Weights of a small GPT-style language model, trained from scratch on English Wikipedia.
Training: a variant of Adam for these matrices, 260M tokens.
MLP neurons of a small language model. Each row is named by its layer, matrix (up: input weights) and neuron, and shows model dimensions 32-95. Each number is 128 + 24 x the weight over its row's rms, rounded and kept within 0 to 255.
Before each neuron's rows, "fires after" lists the tokens most often just before its 100 highest values on Wikipedia text that the model never trained on.

fires after: "s", " S", "ed", "pe", "av"
L5.up706 [116 179 148 135 141 139 135 136 128 125 139  49 152 154 144 165 124 186 112 118 163 100 181 135 116 145 127 114 116 127 131 126 145 173 153 176 102 132 145 140 104 123 110 155 157  95 142 132 168 133 164 127 129 113 171 137 142 107 118  97 128 117 100 112]

fires after: "ar", " For", "fin", "f", "ow"
L5.up547 [126 141 141 115 120 153 132 116 112 135 136  80 188 108 119 122 127 122 132 132 146 126  97 131 139 157  87  92 164 143 136 122 113 152 136 161 142 173 161 106  96 145 136 121 137 143 126  74 125 158 128 147 116  88 104  96 126 146 147  52 102 139 131  96]

fires after: "t", " P", "st", "f", " B", "T"
L5.up27 [193 117 116 161 165 171 137 145  92 151 123 156 106 120 109 149 126 128 121  99 132 156 138 138 138 145 131 122 152 101  83 114 167 169 108 157 126 116  78 149 110 153 121 172 123 179 113  78 142 126 102 126 138 159 132 126 138 143 134 152 136 116 132 118]

fires after: " c", " T", " f", " no", "st", " F"
L5.up580 [109 172 145 171 148 167 127 155  90 170 148 116 148 106  99 154 130 118 132 130 142 126 138 171 123 185 136 154 123 137 139 129 160 126 101 113 152  90 102 136 101 137 132 120 121  92  98  90 138 152  92 119 123 109 141 113 173 149 120 137 157 138 145 156]

fires after: "s", "S"
L6.up880 [127 161 127 127 106 125 108 133 122 150 123  75 142  99  93 114 123 125 101 117 170 113 136 130 147 113 131 126 160 140  98 131 178 129 159 163 106 145 123 151  53  91 119 117  95 148 114 149 186 108 134 145 124 136 122 137 115 117 133 146 115 130 116 121]

fires after: "ur", "al", "it", "ot", "l", "ul"
L5.up164 [135 133 144 128  83  95 104 131  92 127 141 128 169 124 145 130 116 109 129  87 154 121 165 130 167 124 107 116 126 149 118 124 137 138 118 127 176 130 114 137 113  92 129 107  75 201 112  84 120 183 154 163 126 118 139 136 116 168 120 122 120 146 133 117]

fires after: " ex", " At", " at", " Pa", " Mo", " Ex"
L6.up145 [134 102 141 149 131 111  80 103 120 167 151  81 129 112 137 156 146 133 137 150 107 109 132 149 115 171 107 105  75 133 109 154 143 128 118 132 124 143 150 119 105  99 185 128  85 116 141 102 138 107 136 134 110 121  79 143 133 151 100 109 143 166 133 103]

fires after: "s", " S", "n", "S", "c"
L6.up95 [126 115 138 122 117 152 129 108 138 157 125  77 142 114 110 167 134 170 137 145 156 125 146 153 110 113 123 101  88 153 136  96 136 171 129  94 128 115 142 100  98 181 126 167  89 166 101 130 180 111 137 129 137 116 142 125 126 117 170 111 129 150  97  84]

fires after: "ab", "b", "f", " F", "am", "ib"
L5.up868 [142 157 129 156 128 175  59 153  84 128 115  86 153 130 156 146  89 127  84  83 176 111 103 147 122 120 163 100 118 112 176 123 145 132 156 104 156 155 173 164 137 113 114 134  92  99 126  99 128  98 132 128 157 129 150 110 136 133 137 173 122 113 116 130]

fires after: " Mar", " pa", " An", " an", "wa", " ma"
L5.up245 [141 111 114 135 135 150  91 124 127 142 151  98 175  92 121 118 117 117 139 134 116 146 147 155 179  96 129 137 134 105 135 114 118  97  98 110 165 124 129 174 124 126 139 137 105 162 138 144 122 104 140 152 134 118 120 120 140 201 163 138 157 105 119 109]

fires after: "S", " S", "L", "N", "en"
L5.up880 [123 160 114 133 165 159 105 123  89 140 143 124 190 116  97 108 126 101 132 125 178 121 117 155 131 160 120 115  91  99 134 157 139 130 155 168 136 157 136 146  80 140 101 135  91 134 131 141 124 102 158 137 131 121 138 148 135 141 119 102 143 134 118 126]

fires after: " car", "ad", "b", "g", "°", "″"
L5.up265 [114 142  96 138 114 165 116  90 106 136 123 139 105 105 136 149  99 158 124 131 132 104 135 165 164 114 138 100 129 124 149 157 141 163 124 101  99 124 103 131 140 111 121 108 102 149 146 124 209 132 110 118 133 152 153 107 131 143 113 150 135 167 145 149]

fires after: " at", " $", " ex", " f", " a"
L5.up358 [121 125 170 167 138  94  88 115 116 102 130 108 145  79 134 124 128 115 132 102 121 130 142 145 135 169 140 125 111 158  90 143 119 139 138 142 118 102 155 152 103 138 159 151 155 115 130  99 129 142 156 123 153 125 136 184 133 140 125 148 131 138 135 107]

fires after: " T", " F", "t", " f", "T", " d"
L6.up609 [142 135 121 155 137 146  95 140 126 106 184 107 201 132 117 152 130 117 156 135 109 123 139 173 140 115 138  88 125 124 117 120 101 129 172 144 149 137 142 132 142 159 149 130 120 137 111  87 108 150 143 121 119 132 143 138 119 127 167  91 179 155 135 174]

fires after: " Mi", " Ni", " Y", " Vi", " Ko"
L6.up549 [148 143 108 132 146 125 154 129 105 103 107 130 153 180  74 167 154 146 110 129 114 151 129 127 111 120 110 110 125 103 109 104 134 128 157 101 124 145 123 103 106 109 144 128 122 122 123 148 139 131 123 132 113 133 150 179 116 121 113  85 147 179 129  81]

fires after: "c", "st", "s", " New", "ic"
L5.up562 [125 145 149 151 156 143 129 134 119 176 142 159 106  90 121 104 148 135 147 136 145  95 105 131 131 106 130 101 152 154  82  98 132 154 138 170 128  89 153 131  96 161 111 110 131 132 101 114 178 135 127 154 138 196 127 154 119 139 119  83 115 119 145 152]

fires after: " ", " f", " ex", " d", " F"
L5.up447 [135 154 155 187 119 145 111  99  94 157 156 134 170 115  96  97 158 117 116 176 107 147 127 151 108 149 132 130 169 107  92 140 135 163 157 107 100 112 128 138 121 121 122 129 169 132 105  74 147 112 128 126 128 150 130 145 166 134  95  91 143 100 140 144]

fires after: " ", " di", "ad", " c", "and", " P"
L6.up869 [145 122 171 156 130 121 128 158 120 132 127 162 152 134 115 154 112 158 119 110 186 153 127 128 120  93 131 121  94 124 110 126 128 168 121 160 142  86 157 159 102 118  99 117 141 138 115 105 158 110 104 116 116 161 149 118 147 141 116 109 182 144 132 177]

fires after: " p", " comp", "ter", "ad", "″"
L6.up80 [153 149 129 151 118 143 102  87 114 109 100 112  95  86 178 118 115 124 132 116 116 127 126 130 104 143 132 142 135 141 129 156 158 159 153 117 146 153 152 141 148 115 143 117 115 130 162  84 172 146 126 144 186 146 151 146 126 125 111 154 153 117 166 135]

fires after: " D", " K", " Jo", " And", "an", " T"
L6.up363 [116 133 147 148 173 110  96 152 104 145 146 126 147 111 120 144 122 133 108  84 119 152 127 144 162 119 111 114  94 134 113 138 106 184 146 116 139 104 139 131 111 120 161 125 117 165 111 143 125 131 111 177 148 184  99 119 133 148 160 137 120 120  73 110]

fires after: " La", " for", " to", "an", " Ja", " la"
L6.up838 [129 151 127 134 117 108 155 170 126 114 152 127 130  99 118 148 110 101 104 149 152  92 175 171 150 115  96 124 130 128 101 106 131 136 135 108 116 133 134 154 144 114 120 109  95 138 180 108 128 121 159 148 137 116  83 105 118 138 151  52 201 137  94 138]

fires after: " the", " a", " an", " un", " his"
L6.up739 [158 126 175 117 125 122 124 105 123 114 163 115 158 119 150 109 138 129 172 143 104 125 100 141 130 135 109 127 166 156  78 137 112 128 100 170 136 119  97 121 136  90 169 131 133 123 141 154 132  99 100 156 147 144 134 128 111 134 142 119 133 106 115 101]

fires after: "s", " an", "ic", "c", "de"
L6.up559 [ 92 165 146 113 155 120 103 108 134 147 125 100  89 135 140 135 138 134 138 130 142  89 147 122 146 116 120 132 134 108 155 146 145 135 113 141 117 111 120 115 123 164 113 121 149  93  94 147 137 126  94 150 123 185 150 160 163  94 104  81 128 167 112 146]

fires after: " N", " D", " T", "N", " W", "W"
L6.up811 [144 113 137 146 153 143  75 159 153 137 156 101 173 117  79 155 132 126 111 142 155 127 121 118 119 115  97  71 140 112 108 101 117 125 148 119 149 114 138 132 118 119 131 147 111 170  95 112 139 158 158 129 110 155  91 182 145 133 141 108 126 187 109 136]

fires after: "s", " S"
L5.up737 [151 135 131 136 118 166  76 134 113 122 158 116 120 117  98 153 142 116 156 128 144 114 162 187 141 102 130 131 109  66 126 128 136 135 111 178 103  89 137 178  83 141 131 121 116 128 127 144 118 117 129 148 145 134 148 154 124 149 176  87 149  91 108 117]

fires after: "if", "f", "ar", " F", "am", "tor"
L5.up318 [104 111 150 153 135 183 130  95 106 140 103  66 124 123 136  96 112  98 115 140 153 105 107 153 184  97  89 104 101  84 145 114 121 129 132 153 143 171 153  91 138 139 112 123 134 104 143 122 135 145 132 146 139 126 133 155 125 151 121  76 132 119 133 156]

fires after: " ", " ex", " P", "s", " G", "S"
L5.up175 [133 118 140 163  98 118 150 161 140 156 120 100 179 124 140 155 131 162 145 111 158 134 135 173 143 136 125 143 104  94 125 113  95 163 127 148 102 136 139 141 100 102  78 161 138 166 144 108 149 141 130 149 124 122 153 119 144 159 121 153 133 157 109 109]

fires after: "e", " V", "S", " E", " S", "ci"
L6.up306 [114 158 121 115 110 116 124 113 122  95 116 133 119 116 104 170  65 172 145  97 184 139 109 118 147 119 109 132  92 123 132 107 138 150 170 123 147 101 116 107 108 114 171 120 124 162  97 136 173 143 127 167 114 136 150 117 146 166 169 134 162 141 112 121]

fires after: " 19", "|", " February", " December", " November", " January"
L6.up215 [ 92 131 149 126 130 158 123 108 111 154 110 138 175  83 103 105 163 137 120 113 116 169 149 102 147 177 102 126 131 150 153 154 162 122 150 138 142  79 108 121 145 112 136  99  90 122  78 105 143 182 123 162 148 153 110 163 153 144  92 159 136 161 110 158]

fires after: "l", "d", "ed", "id", "D", "ot"
L5.up790 [101 125 122 150 122 130 125 135 123 121  74 133 136 138 119 129 128 164 125 144 131 162 118 112 168 117  94 122 108 150 145 120 113 146 112 147 148 113 114 162 116  94 134 114 122 203 115  85 171 110 129 154 120 113 136 123 124 187 113 147  97 139 101 120]

fires after: "s", " S", "oc", " dis", "S", " "
L6.up879 [104 145 150 150 106 166  98 163  95 177 120  89 166 141 121 151 113 176  75 114 178 118 120 154  83 124 112 107 138 108 143 126  96 197 162 104 121 107 108 118 110 135 128 118 102 170 149 125 113 132 144 106 113 149 111 124 130 137 116 115 110 152 145 119]

fires after: " the", " a", " The", " Ca", " Ma"
L5.up420 [154 102 124 113 133  98  97  77 114 145 147 139 166 140 112 128  92  81 159  93 114  98 108 136 117 142 128 132 145 140 152 150 130 135 149 149 138  91 117 152 109  95 124 136 105 146 110 127 132 137  85 153 143 125 143 119 132 162 159 159 162 139 117  79]

fires after: " pa", " ma", "a", "ma", "o"
L6.up783 [120 172 143 163 104 147  87 123 100 121 144 130 155  98 112 111 145 143 181 138 112 114 169 122 128 114 123 139 142 113 151  99 152  63 113 120 121 134 112 166 106 106 123 179  85  97 178 135 110  87 140 139 152 122 126 102 159 112 119 108 166 148 115 113]

fires after: "t", "x", "et", "k", "S", "T"
L6.up342 [184 146 134 171 128 160 100 139 131 159 171 109 135 151 157 113 106 122 118 113 148  90 157 112 180 112 133  74  83 107  78 133 104 145  81 142 109 168 107 141 120 147 128 117  69 137 145 121 151 109  84 145 108 146 131 112 106 147 108 116 149 136 128 150]

fires after: " D", " H", "\n", " E", " d"
L5.up59 [161 144 117 142 132 141 140 161  80 156 149 134 152 141  79 170 100 128 118 135 105 159 114 111 123 175 111 125 112 136 107 129 125 173 183 106 140 115 124 113 117  84 137  82 129 168 110  62 147 131 160 130 132 161 113 136 144 118 115 156 112 125 138 123]

fires after: "s", " S", "S", " Sa", "R", " "
L5.up829 [129 158 114 122  90  95 100 151 127 165 114 120 153  87  94 119 154 117 138 109 126 137 132 113 127 122 128 169 100 113 110 138 140 104 174 144 111 120 117 143  71 110  93 142  85  99 146 178 149 113  93 152 144 155 124 161 171 206 150  92 164 112 140  98]

fires after: " F", " For", " f", "f", " for", "F"
L6.up477 [147 166 153 166 141 124 112 136 130 136 153 104 161 139 151 132 122 113 125 113 120 121  92 174 125 152 130  78 141 127 138  96 144 133 158 125 136 134 131 147 149 179  98 126 149 117 121  61 143 125 125 142 133 115 150 154 124 168  82 151 122 153 127 143]

fires after: "F", "\"", " due", " ", "–1", " sp"
L5.up338 [145 120 141 143 110 102  98 144 136 178 147 137 165 118 130  96  80 148 111 128 128 134 142 168 123 121 102 151 121 117 108  95 140 107 107 147 197 147 146 125 134 116  70 149 113 128 176 133 146 130 137 145 122 163  70 144 155 131 168 132 116 149 115 165]